Weights of a small transformer language model.
Size: 12 layers, width 224, 10 heads of 32, 8.78M parameters.
Architecture: LayerNorm before each block, learned positions, no biases in attention or MLP.
Training: a variant of Muon for these matrices, 172M tokens.
MLP neurons of a small language model. Each row is named by its layer, matrix (up: input weights; down: output weights) and neuron, and shows model dimensions 0-191. Each number is 128 + 24 x the weight over its row's rms, rounded and kept within 0 to 255. Numbers have three digits each.
After each neuron's rows, "fires in" lists the words (lower case) most often at its 100 highest values on Wikipedia text that the model never trained on.

L4.up543:118109105112115088125162085152120116161139174147138127124101149103138142139156116150128130156143168103158136151137149113131125093113122133142145100114141131141111101136129132076108138098127131126107106119147101134151121162083136102134121178119185115148206139173084160124101141132083139163128154126147146142120135111080103144112109120149168118106116127089152138117111170164106093143109103152095130163114146108140163152115093132113147091120126155096144125115158090100097098135153106169156124109114150134100110167123099130159125141126107159131139125134142107135088174147142152143
L4.down543:125130087115117128125135125160142168177116111133100125121162124120151163163184142098139138125111168135141112147136129156104153131083084124122131115144139151118146163137137110174087108159133141138133170120162127119118137119113177121082116106161132104104112139114138097128110130147130144151133118139130133106139139119148189101124145153099119124154103103151136109129106149114164168098124140093089142123089076090138156110120117118166136126090127112139108120160107101128122136163098134151081153128119148117138146117093118129112165171100131110143143113133117100098145106073110103104
fires in: "the", "an", "not", "must", "a", "t"

L3.up189:122126124147143105124142146149125158132157135140154116150094133139136145154141125113118136132149148112110105126095110098068119121092150139154158088146133133155088126141102105158159158118081157140115093099153128120139144124089101136132142143126166101098174059149136126120141104189123194087121154170165136140113119133162129134104127101172132138154116112130101117094154161170121144119130101100105111125090138131136138137104180116117135109120101116117123114130174120128138135083122132157119112151143133156066093138126112124103117124097135160106085111110113112112145136074142152104
L3.down189:134094118116152105096129131143149097155119114141156171134124107123149119102133159122122109087176153106125130133147147125151122125150154160114113157115099158155128153159129129118117119116140115130132154142106123140144165116154117091150093172147088130162110120142082108119092158083139176135140138142120117127094121093108084133157133147099125149135122149126157159106106103162136173102139115126154160087091098100179145129136126138112142120091154133131148133151111058119087122115107163097138165119108110088174138112135144181091158160206145097142108127091137103143123147092124105143
fires in: "he", "his", "a"

L2.up456:062132150167116135119131112151129126139120145138083119139182133156132139181060111111160141132136145145130116121136088144122106105092135087117148091116143097112144134133112109146130124133147149106132120129148110127146170173135089124197136166123157129119135165127112154107094133129115170138109156115153065114118111149125147120139114131133101117116105125098152121139143118134072132131112110128170151172123074124119168124124163097166127130112156146129113076119136126124148103141076136149111120121124118124103097137135135152127158089133144136115107118178154170137125144124123149129
L2.down456:180123108127158077148134096116145096136082095152119165142120138138138153114123137155168149117129153134121131165144120117163167141110137127146146085143140115177138147089128136115120177117121152131132129106104173143126158109164146120160110105146114115133083158126131183128092120146166132145120117151148135149114077109112165127097138173138153117142118084119116139099137121121139095128162123092077075125105123131096091105108105107176137112151118127126130132144167115123151120112129145140093138128130121139144092127086175093115115144087151186128147136137085122126140132122115126141
fires in: "not", "to", "i", "however", "t"

L9.up466:152170158174104139084129106091148136094104128111101155160135109163115141129137123112126096108106140098106131146174161155150143148080095120102120111099136141106149125144096131143112089128116119141096103158139156088160158123097137146062125120168130144111117131125075119112120133088174108096098135113166097093152124101148139157103170128084124132129115139113103124147144165129143114116101144145099103179146136125135149106087122151120111120133173132147132132141108162156171120163108169130135126163098126157174088163134113152124152147139118110068102135120126138104125138115086127147
L9.down466:127102147096124103131128148136129120117209117108128112131133125117131105097130161096116102145106161128145120146086123115181095100134135119160124134184131127122145119123099114146086137189109123130126158110111138083161114106112117130153105141132125127150156152102137116129125134101128119097102138130143135137120137123086162162097147112116110108117118109155161100141124120117102165159168176152178134151170150114097130108146078118087097114103104143166146109100137135119147132152170149140148125189110161102127109106124165142103144103120089098161100105141121097105087147148146105118
fires in: "an", "all", "launched"

L9.up325:142155154110166118127117106120151152137115127139168146144124108136136106107112134097098094092145111105116113128178135181145126147119110140151124091128159153151153094061139117117114142140109101156134133158129118126114147113122154140138131125126153120134144112177110148100104113144131102145093156141123097150102146139163164171145129142114089154112141110095145130146121157118122109138104101100117104119133125111148140145126127137116081096148121113134116136093087124122116077128129121133106108085191149194162075114119146172133144131156118082118116124141136150143109171120104149046
L9.down325:114108103124084132104105124153127113148103133139119118151185126106165143106120109148154117132150136138162145112100130133114117180098136139115147158117121157098158113143087148114159172158135159115099107148108095112144117113123140109091109100143125126120115154152112160107154112100176122124125096102122145155133162108073109140126127109125057120139135159128139119164141124133156094140147110136127123124140106133093104100122217132111100133123154104139104110110171100131143101128112141116128140135140171168133105144150115115127176123139109143082152097125154074094170201105121129094
fires in: "in", "to", "of", "by", "for"

L2.up416:128136116119138122119147146080111149164115114118138107129147125073171118102144118115138090081073108136089100134135084180136106118139118139097124178120161157061078147120099189115105136094101110137098129086168110151137118124139118116126136114148126147143144130107083116158103163137150137144133147136144122140133138130112149114112144136120106152135128101112139145160146118094110115121168140160150106153160105126173082141133136109116148130095123152105121134130119155136151073148095112127127170173153122155164127166084135119161108131141142126110101091154143137122159096139136129120
L2.down416:145128106133140134108121093122129145124132128112122208145081106103182073117083090098113168117129113115100120119125116153093129116139116160139155131124136152157141104147141114140116139150144104100151133148104141089124120084140133123122164116133114117127126161124126116128135128141134095148145111101126150077128146133109148139124103133157106081107096152142149139145108132132133105158134121166062144127104163145087132111134110145131136143120123137104134131129126072129079144075113113154096096112116123167157127152163173121133106139112153196133152149149134123184124133155124115109
fires in: "in", "institute"

L4.up886:107114146097170088089104134136155172136163172157116143136103125111130146143164153138154118136111156139098084130183125096144112159133150129132128145114133104099151131136085155121132132109094118160113101097145139107117140124138130132162137128131156131096160128172119108119142135100118145115111144115106147146139129107124075161142127183108117141130106109068141110162157135143153126164126111116132136117156096074078138151116121105118090098131127137100145106115158180188144125143136117127134113124098126119100093071144130175119152167092134131109116117094147087079130113101108139076
L4.down886:156149105105125140121117111135114100106120088119115123145128144108123117153133115105117129166160091146081132149091125122145118135112103134136119136144183103150171127098147111147126122144123129115139143153116137121142155106049104129123109130101137125122115140148130129148166176098131104126147103126081098145088138164120148062147124119140077137133127153175153160173167119102113138135160118113139141139125134180118117120103084160153110165134100131126119144159116073088099131155129101118131173146131163148112145153117102104112143143108141127130109200126115147129129144143129152128
fires in: "or", "when", "not"

L7.up205:110170158125128154166129112103130108133162103116100143171148097094117178092121136104109111143159149122065147132127129122153142131090115092177104111156108143158085100135127116114102154140102160146174140151104102080158119131097097122102105137125105090092105093100078097112164123099137149085127118119127126139124131127097122177062128159132117123143116089110144124116144125107155097129130124191126122113119137110133145138155114094140146172112137145140159113180126128154143174117130137163153141124127131118153149110115107121108134156124149137141108114127130178140130146119151137171
L7.down205:185080167145094139121113126082149137102154157129133124124140155105115140145153117128077099128119142147124141182127166119141159120108159109131138115114120121125166099109140107136118128152119106145125084093164117125127075162111138123120117114122136127154086156153139091109117141112113051103120098115098151139091103104144177114125136118146144111164141118113116109120148118117117143114180098105133184135104109127125127138167117126109119111127155129122111155123123137169137153105166130119123170173126132093137117121164095122142093150130137133130152108138128171037113148152155110145
fires in: "an", "any"

L3.up739:089113084198137132128125121152135178150147145116132145139127134173125152145136104152128086169093125092082179110095087181145137110110139170100124123145168094175147154161103130126134131132085105105126107136126119133174134139108104168148154126113129146130127117106085148130120134130095121130081128119129162122138112125117147100150143154145135123158073119100144132105125158132095115159121089138108153143099097130124094189076131098145153139106104134126148128105138109109055121127110173104147127129118138159062108196131152091072145130124151116121102132133161159145120125120109134141
L3.down739:160160172083093140129148110114113099133094146122110162124134091098111143090161113117165157141141122161137115121122149087069137116136144145138158133114072158168133121091118094067125122096120126172108130139158130122118125146136122106114137143104145098138089162105153159100086123145147122150138144129143127107091123113118134131153139169109122091179151133112144137115130131168138116131125119065129099137131134146103162126170169110165155093160130144127148167106146155152151100139110147097067139142107137135125081130126092138142167150090089166116146123093127130129120167077122131122
fires in: "he", "but", "it", "we"

L4.up145:129092165124161138145113134095117113089161106196162158163135141108112128100118129139054110159115135095096152130132122137135130138114191099115141113126145146115139081153137157124070128114133113135172117152148155090162148175119097122176108120139121157169129086119080113130148148161125131091125125102123115115148122135111099140157105134135136125160138101142135153122159149137150162136106152115138142143098135121122100112142084131164073126142115125109149132135149073100113125158140138100117127119134117112126130093115094158121148106110119099074125128146141114136097113103085152112
L4.down145:126175105117115076123115118162102143085125146097115137143133173114152153139135145100123131135152146150118121142161129140095105113157138145165120139097129111139105125138060118118086143156101115167170158134109158136171114123116125126104142193087160124149121086117135113128099170083144120142144149114104136122097122151118157160171101145173099089145098113190082128092096126135107142081136100143162149150137166137124151131144109097121141170066142114117135099142132143102121150142137108137095134136122118101155110163139143140131105170102169144147146120125143081137125153138137133146
fires in: "is", "an", "white", "while", "how"

L3.up460:143090124095145130155137093173149130143119129141139173119132154115128116134136151120126127104155131142105097105145117094137131151116122087152124139119122100121106135164108159100068106105098120110127142128128142143093096145136145108128180158131149130156112128136140158146143134084141149110099121180082140124121134108196135135130098133112113115123076122112171115124149118148177124132130141181132100178113143074147091125120109092127162123121111118111074151180124175180100100201120143119142085116141089161131180084160119154132114116119137115124122145117120100123071091113142140140
L3.down460:148143121091145137110115177144131144110140124197101096131132147140147179154143109148100160122158124138106102128105154097118104131125096156141104159164138151132135135163149153148118128115112122114093117138153189116130102146126125110127118144118162119155122147139080134126158110118125144112070118139101167105095101128136161139145086102149106110139074153143141139155115089118128149102124091137116100104153151125139108090138113121143137122131110152110097161111142140131138154117136126076130162121143121146144134118098147154144156122112122164128102134137078145111136105159114092142
fires in: "a", "was", "an", "became", "is", "as"

L4.up136:094119135103127118110121192139180152071151176144166124131144100130073150085130170138136098124134120165099134133160097146148114124125122103105114114117113091122153169123112130177127161140131140122170119136105124063149118118176158141129109134126082127122186114116142138103138148124136120150130124166098106125149112110107139145141140127122101111150113105107154157126128103156141151146127088139145147153084143132113116149169163105138124105092066125100137110098153108167137121172101116152143130149120097133170130101108112116153136099133105095116097115122140136178093125121127136124
L4.down136:128132127154092165129115120167097098149162158137106126106098143139121154143134108104142137128098146138144084126117127117147138110118121146148114131131043091104094147132127133106100164151151134110145080096129082167133133102090080139110137114160141121149133123128139075144115178145187163140125113105156100085114132120180117069120116112106115152116156179170135129090146151128152142091156149131115119097096149136141175159145112132114111102123148126139141109109128171137143095153135113126132151153103125145179156161123156141118161087123097142108144155093173085088139114110121116096
fires in: "s"

L9.up888:121156145083116156120156118169145138091117087156156132117213075104067139146147116135132129134134147129114108121150151161158110126103117122090104119150123120139179085120109132132136140108107102140115155166168104130128166090146126096105129095098174147106131160155129153120109180143108131086109154117133089116088104170120120107133148158103109092125099101143105139147132137185126134117076132117113109129121136113160135133161148096124109115137115136132169116126136120141142145161118139103127100148123114146149104102097159118094152095113139132142113124120124133147082148173157172083
L9.down888:119134113170138114158127111155136123127141175114136117120161106092160155154142134144113127089127130131141150096127122130126096125143134107147145160125187135108104153130087164128095129145127124128140103101102078125146128137105092170119120101106151128092104144133146122114123163122113164131128115132140159118117145171133067137113124113143168128184141103107122097134154105144101111118092149134173136149170153144119090070142143125115086120133126163088120078092164123112154113078144117113134146131139151137128109166115127080087105146131134102126136148146130148124160101106138141066
fires in: "all", "some", "many", "other", "among", "particularly"

L4.up61:156148113149113148168111116166116146122151120120087161137110091149105127133066129109138123066104107159136129089112119101127139117066151159142104147088164124129140150124135116131089185066136122107182111153136080121136178115114126124128152136108116104146114142126113104124078184136143160112084092130098154090138164094175123085084148142148157100166137142150115115170098156122138147114096138149138145123108154117131122127123145092165136108168096114125107127156095134124126127146150097121077133118132110113119137097145138086139087121151081158144123164128139119133114167103137115120
L4.down61:141093173143123142134165125141166119119138120129159100126107105145125139156188127103114141155138148126100104178129135157151076161123145103163161110189141112089076143140116117116147095150104142126100114110105132132126090141119134163155138119138097154130131092091110162151179116134109095107112165092126125106150097129130145130107131116104144115078097134167131126169119080132123147111124169139141123123136136113148103125119149136186139113155140136082139122099122146139125163106108104150124097157088105166095167162090126131163149136078138122146122138100091175146108105114115157107
fires in: "s", "people", "headquarters"

L2.up22:150115142127138092116123121159108183123157162145187109090094120114150116164159134126131144147140162131128153128138141150111130141097166104121132132148152116095150118137074125119201109102136160159113100110086156142141130138127151100150099134132171140139152112138150138132180096146200112114117123104115074108115126124123085115135109137123147077120155111162138157108124163116138095103100134125134154119109121183102138135125143145147136110113101151081105121127075161156115126092095110147117172137154154168110115107111117149099124117115127120065101131110109139130133123099107145138
L2.down22:130129117079169080091117093173147133118126102128119126191137135089135144132103128142127106098103100125116148124127107096120121137139129132118158142178143112145121152122147125138087120200123065190141115105146106120119123123125114140105126113142093096102146163152114107123132163094085140114127142113137140155158162102134128109162105123116117190121131162102119124148125123159133170143100152146116131075145087143110133092138124155047124148135137125117114094126149119124144133112171142137104125143130094084130119132135149124100145119119097163155141123146166144121148118128094148131
fires in: "the", "key", "they", "then", "on"

L2.up522:109115121099150132126119096156111161141132169130172143104150139086088159139128119084156116115069153128083115155136101133129093152137163127123137140133133073164131120115111119124121169145166126138152094103166086142148184134149130144157113137093131099148117138120168107132136127138137080077121108119148127155100121096110130112143155150128150146164143092119158136121100118129122124081141152111150164116119146116101169116101116120139157134140122110079109159155142066163073153116121085112122113158165145081130133139138168144170136102101149117156114097129129135198161176120118159130
L2.down522:141117138133141108112140105121114119165117130181145099149144108170134097108173135145115164124124145204117150112121157143137085111077148160122129143154136137156124103125144173156119138161134083142132129119133141088127114136090157161124125112143109109112143125121106130133122112129085146118092158092120158121157112130110139135164104084101128154080139125132167130158152121140118134111090109122114123157129132133147107104182126114082186152094118159081163136126121113143162101149148132091104097136125084142109123147113123112078125140111114157136112130113153136112124105121122141116
fires in: "s", "when", "m"

L2.up716:137128101090157122137114167167114163166138111123156138154128140118122175143115116138123082119143157118096128183138130121118078155133099142132138127169114091102115154173150107143103152127132094116130114116143163117134084147104114133121115185135116138106126121190114125130178123116179153092101174178108114161131125110117140094121132137128141128150109102113109112154139112146133134157114105127133097134140097134092107105152146111150146159126162145121118118032160141110113147095130131132114153159094149096120130120169121138091173121147126107125160102120093135147118089107135113072
L2.down716:105110110147114141107127147146150147139158089152138106124141123144119125136161145133157123189132159123141096097162131102174141167112118110160140095145157212126162094140107144135159136166076087142141109146120132117122111189134097098105133114141127084143109126119075071117117149106131100137158092117152124177136110126135110114139086107086159095175175121109167096166153103121122098128116128142108131106142151131150112149129111126123142151121127120108127097176138087136130152144075136138140126121125131089131118145126137139145103161089140173108123157122134106078145119144126099167
fires in: "a", "an"

L9.up161:126099127086110139134130116153139166120136121081133162141139128132113115062089136126129139114105149177144137119095092138115138169127078104113122086151108140120089142136154102185110130107140138154149119147174092143158077146139121097109114143183120115172113101116128162110177103173139113092151116142126107062155110100131140115095129107121116170109145076128134159122139121158100147111138142151147174116119141146082137144109128130161161146089145128137119125132126149125090117122124119124132114169093116139135089109108153099100120146112100108176141117122144141159126144093170185142
L9.down161:151145104127123183137152119132109141116098163108096060129115075110118110111149136147122145121165100128116148118159142105126141139129081117122165131162124166149107107134144136145127148135110114147147164135130089174111120102139106112118121108140169099131145141162121096181122119076124126100155142094116147149107139101135112117161116154110140141093089139128119149152124151129131140109106120094142133115125142111111154095137147167147116126130134108101126188155131093124131125145111106146109153128125128084109178141106126167100183097085130176130170077119105160117143109120118142095
fires in: "the", "they", "then"

L9.up321:134146099102144127134074144155107168175091140145103137142136113116150114133135075063159081158117140154106125122175108119150140130149105115161106144139092151152143133154102132124155094136143128135117134143134144149125137083133149117115117152120133145176178169157104105142118113109114143090102164147117101108144108126129144120141078132118086125121112106138166141146137100133121099113103138105162144150097127145159127154139163101133117148077131132133087127118162137112117095118193161171099143105133122112081116194135119111126167162153113133126139091121133168146145097109128126150
L9.down321:108131125174112114111156145144113116090115151145094136107114180163139143172143092192102147136147116101137116158111156100114128130121092094123124138136167116120116084123125139127122134115128082178142139109144106111160107160114135159128154112131129092121090090143159123103137149119171144140110168112192099117147115124129138129087119102103143147134105132125126116151101090138137127122172114162108153130151112113164121109127144145127053147093160127081131122117109146135143093157101100097084139120119132143157138110138137125147115124142166132120132164114088106099112150172093142087
fires in: "is", "be", "was"

L2.up733:138119094175148141117071143114147097098167185109172111140119131141150142149091102120189114109125152115066136146127140089120076114122114137144153116126093137143126132103138088129123089105122140119135127120154109141117109114168112147136100154126119089123138145111102140140148107162120120110171095109096126140117151099134145160137129178127128111137116077135115074126143130107125131109124097116183147180130209121128138142101091166095161144108108126167104131128134106138096093140098124166082111196121146125167126172109123146121128169113137129129138120160109119141130117137158141141
L2.down733:139084132104115146136118161117134131119141104148149147152148120155099152102156086154192140091104145117097111161130102110142110121115130113113145133063100119139122164129137122147132098145097200112141134104109103153126143146094123143185114140133123104139125128125129154124099109127115133113113148170116161145118122098163106119141122097119129154164104114108127109105110091158149133134137114144129189112134092092108121134134132082137119114120089138143133133086158185181147136153166153141140120070094110142121167157115134129118145118130116143108153131148145148100166127088107105110
fires in: "and", "they", "originally", "alexander", "t", "theatre"

L9.up456:137151128118132110121125119155145103168131115134110155120130116104153120125130112129133081109099100110102170143141088113131084120152132147104126148111133107120172120131146110152081116155096097124152137138134099099180158128163175132145145094150143120145138105137138112128091124148149131131110159119082136120122131122099117115146131096125101137114126129141081139175164161126123132121133147133125135094159105146095133122127120123111129113150134149072130159083134061102132109127121161157166152143134132114166100110163144105172125157118160119135116159127167122150127111110098143093
L9.down456:107128118109137135122142086073179115131124129165132106127139152118145123112156126164079098147172161138143122105105130179163129154108054137130155152127175167134124082118117153186142120119159116135160113106099107099121112114106123164085147123122140137120093140109135148115151131131146138101126156142114148133111137100094124079132111176135078151140132091114105126174128111104143116157112144163126184162101136104153130130140131168139067108090112117098123117130133108092106135114119124149099143099135135143117124111126117149135090083125154102110092120178135132139132123120131107132
fires in: "in", "of", "often"

L3.up300:084122102112106162081179128162108135167131133145138102153149122123106169156135140133152126141083171194123071128120124131144112155141117107131113092144122139122127134136134133142126159124138145132122074107154125124155132126136155151143142160094125139202149082172125117113188133118140107113141158122142143112141149104093119137120129131130138139137108150120127112184172134140135085127136135142144053119087100114141135126152108134133157122112114137127107098155113097149121109172095128133164123091119126093111114124156146149085136099102088148143116128067114121130126117085150164107
L3.down300:145088148168139122133102138173118162151127150141111110131119143148099117127171132114123171140123148123139100095178124135095169159143097145148143151152110151147117102116158117190111122168117124131077130119122137105155128139106090175110146114134104119144162142143103113136118180086115149101115093161129098116147152108107130100153102132113098119130127122165195127148149147124160117120091117092149099116086118088113155122115083166105117169160120120118147127153107154118153146140160103136106140128118147167117127124123134115108117159141123122092153137122154141080130121133114122075
fires in: "a"

L4.up172:112098143103121129107103141147185151177161130148111180151178138130074109145119095106148101118169095075100106145142141105128139159119150127141112131117155108106129136145159147108116160105144129156145098142089133125122141139163147146169123112098147117133156139102143112088132109147095107116119093143128104120138138130174089140107161118125134098124086140124125127156104124169152113123147178173090118102125094124131132089136146111107123131103124153109113109146116126130096157134129166121141114183116151107095109076141131157118086153108130156176133121098103147116153097119158124124
L4.down172:158142125133157120098117121129106131115121104157129083125140125139178175132112154152118148138093150128141112118153148126115120142104098155119122165140130095127103138148114138129138120085089141054090139102141083133096111120077118133139126104193141143136109162153077107186138118156156173110107118119178164138128115150118132113153085100120148125095104157118109139115124110108134124104083143157177128148144152119162139127135114178099146070171124133127152117148090147166141116123125144095128151135119094126142140165107142135105139102104117066124142136159157137143136141124158125110
fires in: "s"

L2.up697:141101186094120106093132088155139138108163130119148133108145123117162116126138094123150133118114128122114127101173111113128119178155115115112119084106101116138118093109097128127151152079158149176101126107154127149122134140161171171136134160158114133119134164143082123158113150109173137113157124109106105109132127096089089113126117126126172141154138138138143119102137134117139130117137120149166128126143157089121142123145068098169106142125084102093166129067174144128098107093064166131155152130152135111132143186118127104158130127129129075153139130170138130124153114105103108076
L2.down697:123159130106111147127100140108124110090137121113142115178098122139108129209121130141132104122095081118091138135126122126119119143104118104138110125101137093174120127124138127137132097129117118125164119126118133162154140094120138089139133118136179133119131133173141127144112142157125143150122135105133162141090110083129145126164128164139133101132164100090132127134127115138148102122157095114135156113155127153145092164145138177103137161120148098132141128157142136110146103178113143104112151105099129135103178150110130095138185108126191186097125173107081095143104082116126121139
fires in: "or", "el", "air"

L4.up193:161153124178109135115117110138144092154163126167152142151094100130130097126136151112088118145123148112125149137126088092151173127152147115120131149100124119097141130099113108124129114112093133103134152078174120146167148121113119117114119144086127128115147150111114092124076095109152134143122165149142129094098155133130112153098139139134109095161102101093087138091124126131116108152207126116150086139123136124165119136135141100088140117111153149139136075120171124152134097094102164117195125156081156135117134126113173129135107149137147093170133121149146131104193168118128117111
L4.down193:132146119130128140104091141190139094131119132192137128146129110127153134134120108127108159155130103128149104144118112122123141112087124146124116095130126138158128097098143086102138118120141064121114113128120159107110114128147152094154128141127127093087121151139114156143107175132126094142143112148131142149091170126135123127101208132092119136130137124152160137137158107088139052128119106127137138147129119111147128152131145140114120139121145114156180147121122120101139139132092113109097105143150157180111170143084120123173101125115155151128123145146152093103125099146107053112
fires in: "of", "or", "family"

L2.up360:146116132083121092128096154105133121140128127112100096139114070132107071106143088102097091137162141126078122131111088125160131120139113111152169142122088127144127159140143115148141145108110097158124117106178097146111108146173139211115121140145185153127145149129125137140104129131125136148178148169105149126158132123145116135121129158084167163139133134109104117109148129126122130123122106115139134166155110135140116132116117114119105145165137098120110114122186129146137100113124133155105171115121176173124107125119159129145171122102150151133125079088084138151163083120086153109
L2.down360:142156112141120172122107146150147148110142140103158114136161097142102129156161123148118113118146143135138121102140119107099162122122119128125141136102168117142108122131088117132134090095114102118185074158125179127120133136075154099136113118142090081182081142145127140111119131128099140138112134099117116123087105139089142097137137131108090112158125118141158126097131101113136135116143177119157183138105124151132169169131139132129140116058117126134126114107136125144109136174096152152142117111076115108136172149172131127130158148115145107117124154158173100081130109083105079108
fires in: "and", "or"

L3.up436:162111120120114151092118148097136154082158162103137125149156119085132182150148114124136160083137123141105133152143119139137139157160134085072130133159147111090123125120125119116113105092117149106116139154146153096096145159096168173179151162103130126144124146146151120091164108115116113130139148177132102074136127106143113135116088129146110094146154113196121120109111140129106131124096144111164114100111169123092097127125161106144105102116122152110123113175183108136109126142113148105115136144176160132082119101122092115127082137127102122098120138154203118152092105164129108129
L3.down436:115148097108125086149155137151102134163139113157152084135098143153157127099187120159155140140082123187128102114152172148160127140107115144139119135135149112114149142109142139139135160175117176115138130126130078099087145118116111141142094164134085102105075125084131128124100120133095137082110109165134126118105107149122154108094104132147143172130143152126122111125128099128131112124097162106137152152116098123173126125119115127118139129153151111115144117162116153116173140135150108128146149164128092126149083104114179122112178115082117133113108119140108073105161109096106147140
fires in: "s"

L3.up760:146136120127099094137127090168145142129139091103121166121177137116135148128096114145117088123107107114129123135136126126166112136103125126134157170155102155146102135104106167113085163134127086141119127095184146122109107121137125134151103115135123143147131139113100134117126152117136152129122148093142082141105119166111121159140119112133130156143083158111130132137177132075121098121158118133137136104159151131130116176107149120096120151099095147051108128129105136173142130156140102084130131138147136071199122129094155155152149065098112109136158085112157137166105165104139118097
L3.down760:126141101119150183143093141143097108150120108171156147102124119148149120105097112133100147143141133110116147092154125111134137126152111114131132137132146098121170107108142137123140168180116150135129096088072150099133107142113157110100196124120144126144109115137146145152151124128137143150118121084127147119159149155152133138133079108146052109111081074116114132129101101128093119143101160197108110139136137149114155118096128150156121135155146139126131108128113102133148132073107120150141171199128118135109111107130122125096113146085139125100131097129152149160116129177095120149
fires in: "in", "video", "consisting", "contemporain"

L9.up265:135130103117118132064135118137119110113132142103125139123127089136118139119118131135172091137121124124147143142108134161118147143115147112133142157132105099148120095086113098101134107096128127142127125118118168100094177127111109123149106172133153127129113110119100145138114175057171126156130084095119141140149124146114114174206120151136147149162116121124126135132124158147108128143123163131083185133155178093116055116121117130121097127112100122152172132120164084157136125141146133126123130155097116151110130113096138129155202098095112111095147097110117135157106139114121110125
L9.down265:144144161110177139126149158141139119116130112120117114096135132148095134110125097144124160115156114109152097145122135138107172144117139100171130139132179121152108128151125140122126122083105172091132118108111117135114148148117159094125127128120128135074132129097144136094168121096129108119126174103140123127113070100129086132138128144154137137140067148133145095102124120111125121159148136094124127154168149167160132101119103172129151075085123098091110111116132106197177141138091170151123162104082136137113162132142132133108134200113135117098119146112117130093143148130104088117
fires in: "and", "who"

L7.up553:088168126124152114096126087048139136099126130150158121133107112132155117113123153090106122114175167112136121180131125081172165122128119099137099111138148135161129133157129141099108142159113160097147132147099099080118137090124119132158152122113173125148140139135168099104100143127161137128165112126081129130106088114083113157089126110141117158140154073151155169087124169144123105154134127130117124111120110101140146095153096115142132071161163133116121095132124129121127098151121139156104145127100149158104157135111148148134126129102133133129094163163131106127105132107127105110
L7.down553:092120123112127088128110140132150123167146127141131134151132132143141135106129140082124128146123125176151133124124102131152104166119120140132147090106164129162151110064149108169121123170126142112119125156147089146119149124145141123130120124127125110123130124134130133086145094128136114063107157101129128159128153105134176156136129092122112099097126158108098075144112127123118127159166121127144129133099121150148094111140176099108133052102141127177136132126107063061094168156160096148118122137160139145145117136163102129112129111140127096137078088175172114119135179097165129113
fires in: "to", "after", "when", "although", "of"

L2.up454:137123107155113119156114146139092111126129120168131138149114174134092118164092146122146120103134195167140113124156147112124091132138094104134133113145155184175142093152087119115156165154120147128085125149161160158115099134109092113167155130124127171161114111129053092088106088117161093153116159135136104145121151111157156147148149119114118128153133101133113115155143103149125107095108125139153066134138117134146148114131133112113156130097059145121103156091114121111126162115085130130128147186097144107147125139133122125163171123130135104127116179090142136140161130150130105129
L2.down454:157076148167115110159094164138122091145137146132132103145114114101104148164126102114164119162120168094127116136091166121143183124133120142129122100179075184123103126146131131124114083145172170105121098111123125162154097114131130200146132117123098144161167134158106124090129101155130112123111126149124101165151118097132147097128118125153167132126121120088138140185134160108129131127117129109156090109093120103098144148116117153102084115141120147163121141161130140160167124145139109135112055156103134162120120109139145096126134129131147114050123127113129128121171145148121102107
fires in: "a"

L4.up128:142108159091099115113108111117135139129122137128118130108134121133122117184123123145169119128120127113149148130183109127163151137125150148127097140110136115144111154112120136082121125089139112132164122139108127145159149151130072135173109171088144127143164184124112156143111184154094158115139136136134090102122094089143120129134109112142167071101116123124183143140125144108091124104151162140114129121123098129072129103109156062109112099144131145147131134074155142105122092122074157080145096082088150108175133121121145119131123161146135163121125167122099104108133168103139134138
L4.down128:112120114126143106148131123157188139156123129131157147098115110109138136106119138126173129191136110157149131134128106139115136148081104094126132152112147110133138080133154097140188128114118149143138139125119118101153171149146127132095140136128134139135136110045175110129123130114186058131124113051134159110139140136133164169158151123132138147098143088117153140092084156140124069153165111125099094109154119130092163135124118129122167139091105100135123147187127109145182098140144122146110117122115175150137107110117105124134149111128119152110115097145129104112107126139149107139
fires in: "not", "nominated", "niña"